Weights of a small transformer language model.
Training: a variant of Adam for these matrices, 156M tokens, 4746 steps.
MLP neurons of a small language model. Each row is named by its layer, matrix (up: input weights) and neuron, and shows model dimensions 64-159. Each number is 128 + 24 x the weight over its row's rms, rounded and kept within 0 to 255. Numbers have three digits each.
After each neuron's rows, "fires in" lists the words (lower case) most often at its 100 highest values on Wikipedia text that the model never trained on.

L3.up20:089129137084151130145097124122097140114140150090180108111133126143142169126117101135166085146161149117116137113146134125139091067124125144136115093115159142175144125144105156130127087051146120146116117112135149141103129143116125145100130137139110130123075138109116132099152117094127081158
fires in: "married", "former", "indiana", "british", "indian", "czech"

L4.up44:098162121133126150137115132149127094078145162106137066127163154148113065139085173109157106090122158103112105141113122117115111125151104150146149106117101132108123147117115177088107123109140124139157114132148156118098115143093111080122113123118132145124108136142167128133132144124105071109
fires in: "and", "their", "its", "total", "full", "for"

L4.up429:083123118135149122121134107127178145135121132164135114105116154083117151087105142097173121111173129094143138170149129131131156115047109142123114166141080095119131135104116125113155104140035108122110168111135133120123101176128120162120120174154123148122112123121093114156123127118108135138
fires in: "the"

L4.up513:115132111115143126109129152198129117084127169114137089125119158106148105124106154133133092094108131175181149079137126142141135103146150183094127152128146118122121134141100171106153123120175120135089150064149136140102102148115078100122110132129123134144127112156153152122103088114162144132
fires in: "in", "under", "during"

L3.up573:120138103118108099115064111148156112080131100151139128099126128155103148115129114100113105099152131119138135122176097156185132170099120139160150097108105140113118131123137122133133118156148118125161106148068122141122095158130116147118095124136147136143117170115129158174149107125142140136
fires in: "of", "whom"

L3.up569:160102108159174129123082124121121127119085125121122096106096113135090162094133158133138135153170164151143128114105116119102117138088157098168144069085164101123103128121109150131103099098132113151153132131116119104166105137139097141132111143127103138127139120105155135142141103113154120117
fires in: "also", "now", "each"

L4.up346:142129119110136137179108114117154137140148103172155157125092120140120132123120165104173127130140121131098120087149127103117125089102120132112144111130101174144119164153122114090155101168151142137064082088097135125108113167091138131116126122168112152130162121147137169121096145076136103112
fires in: "at", "for", "in", "about", "is"

L3.up436:087133133100126120069126143116127065103131132178104166154120141156171155062154123128157156126139137096137159115156100159106113145113134144156153117113115138098114148128128138119095103109123103113164096106140108155168120158115142138149129149164115145112092144132141112155143131106147127123
fires in: "a"

L4.up212:120114112137140179112125144144103129110147143121174168134127157165096120144142161136123118144153164191118111114119085162169095101132139136113111159130122114135073148126118132127118126158127106132077148121157129114128088143124083128127157173163134111158113117101122132124163126114163146111
fires in: "and", "has", "also", "they", "have", "successfully"

L3.up313:115131102136130190158103147158197124093122135121085126128085186138139104078133134090142050082152155117158119126129120114123123144113115114124155089096125131151130124119123102091095159134138143117129142141117143110148128174147160160132121159188081145143110121078150082100126099141104127137
fires in: "of", "early", "when", "main"

L3.up42:119134108130159143088109154130154167089127116160138109099128120148119137148139133115150098053125100092172112071125132103114102144134185130099137129154114118141101144102115121108139146163097157122131160091121153132123119126177071139119112136194119151159083136105168107137175143108126142129
fires in: "two", "three", "of", "3", "twelve", "many"

L3.up93:119101121068154175124121145117121134139145170126124146122121157126132182127113125111151104110135147159137145124130130075147130109142140170128146096127127107129127137139115100141140097128124121122124151104149109154133108119126108115092095131126119094179124105167134157099117141100150115145
fires in: "of", "for", "with", "against", "be"

L3.up633:121125121149113093113068107133145098134108119159167134062118137127105152143155104136150137135160124117099142144095110119134099165115139113093127105094144108139108107163141163134125098117155098128077121118111165147127113149124112174127100113112178133113161106142187122119145105146135146125
fires in: "and", "creek"

L4.up490:090167131114122139117133137117134144159166118133120111136145146135134139127125119143133102127169146159104106138120133162076121127112145144124172118150176130128098095102124154094124139148162143131129081125108108149136071162067118164145125173150136144143111061125112142088098161107130150152
fires in: "but", "after", "although", "or", "where", "had"

L3.up539:117108124147146122110150078145192178116100138176146100131125105122154129138117111094169151139111131112173136067103118138142108091143134143112135135116148158141128147120115155114115148124109130117140084113113152116141102147128097162116154150111108088136057115136126161110167177150126117145
fires in: "a"

L3.up438:138114123150130122097115116159137113139114139117180148081141098129123138130099139088183149108129117053137128131101146155171128103137137123102125142101117164144133120123092171113147142136125132105126103109110135149151108124101128119119131139177101136143143132158120102145143117127099111150
fires in: "its", "him", "her", "their", "years"

L3.up55:145134122135100130094126123160191151071085110097086144107108118124123172118088118098168108142125132114121146135108097145147138111114161140114183113084108101113116197168143104115151135124126119169132150082145142159130135146135119169119146131116087133163121117071138139171147128085102157147
fires in: "same", "hotel", "of", "no", "resulted"

L3.up391:116155106169128111131118110169176111109107101116091138174132147150141143100075162119159073102161101141136124131119075109154092122126149136125147105125133095148099194127110138104111098145132111099135106114118158147122104134099129141116101162139168134145147114120121137142107172111155090130
fires in: "as", "or", "and"

L4.up77:135093122094149138184085147164150109138145135133159139106082133131150134084127140127165105112183129122111128086134145149141121084123150073119120130133111121181100152143122165155120122106132114150096126114149080117124079148129101132103133131148102166153125150104128146107114128087073102177
fires in: "of", "in"

L4.up602:148142113102130111110146111139133155123121152140153141124151160112104123101160136140131110117096149147100127125161112154140090100143133122099137090146150107159099164165131132124120136136149124127087132074103165103164110107101168112097161115159140135132070112154157129123134143109086140141
fires in: "in", "and", "well"

L3.up368:120171086130153076167141099114152117098127116128106185161140135170115169130107139114133085130180146122121143115109094146145117094103114125134099132096109141145064142163090150089129165168150135155105132116112155121108126156094120127111113146124152107134130169107138159136106148118120072148
fires in: "it", "thus", "husband", "as", "however"

L4.up311:119126143141126176136066132142181104132135111182160134153104170124146145080155136118169116113166163134130129132164128126155115113113144087087114166147128147108148108138081139155111124151121135144114082065134110112119113165140144129138108134149136138119101110147138124106145158144164109104
fires in: "and", "a", "the"

L3.up116:129087132129130160144139118136133107143155161151123102154120155126107104090161189131133097099125150157119169126134110096136074119113151111115124133124111122127157111120137115116073151128161137143130143117105126148138158116134116141126094112171121138169117113138129135144142115169137160161
fires in: "of", "000", "final", "46"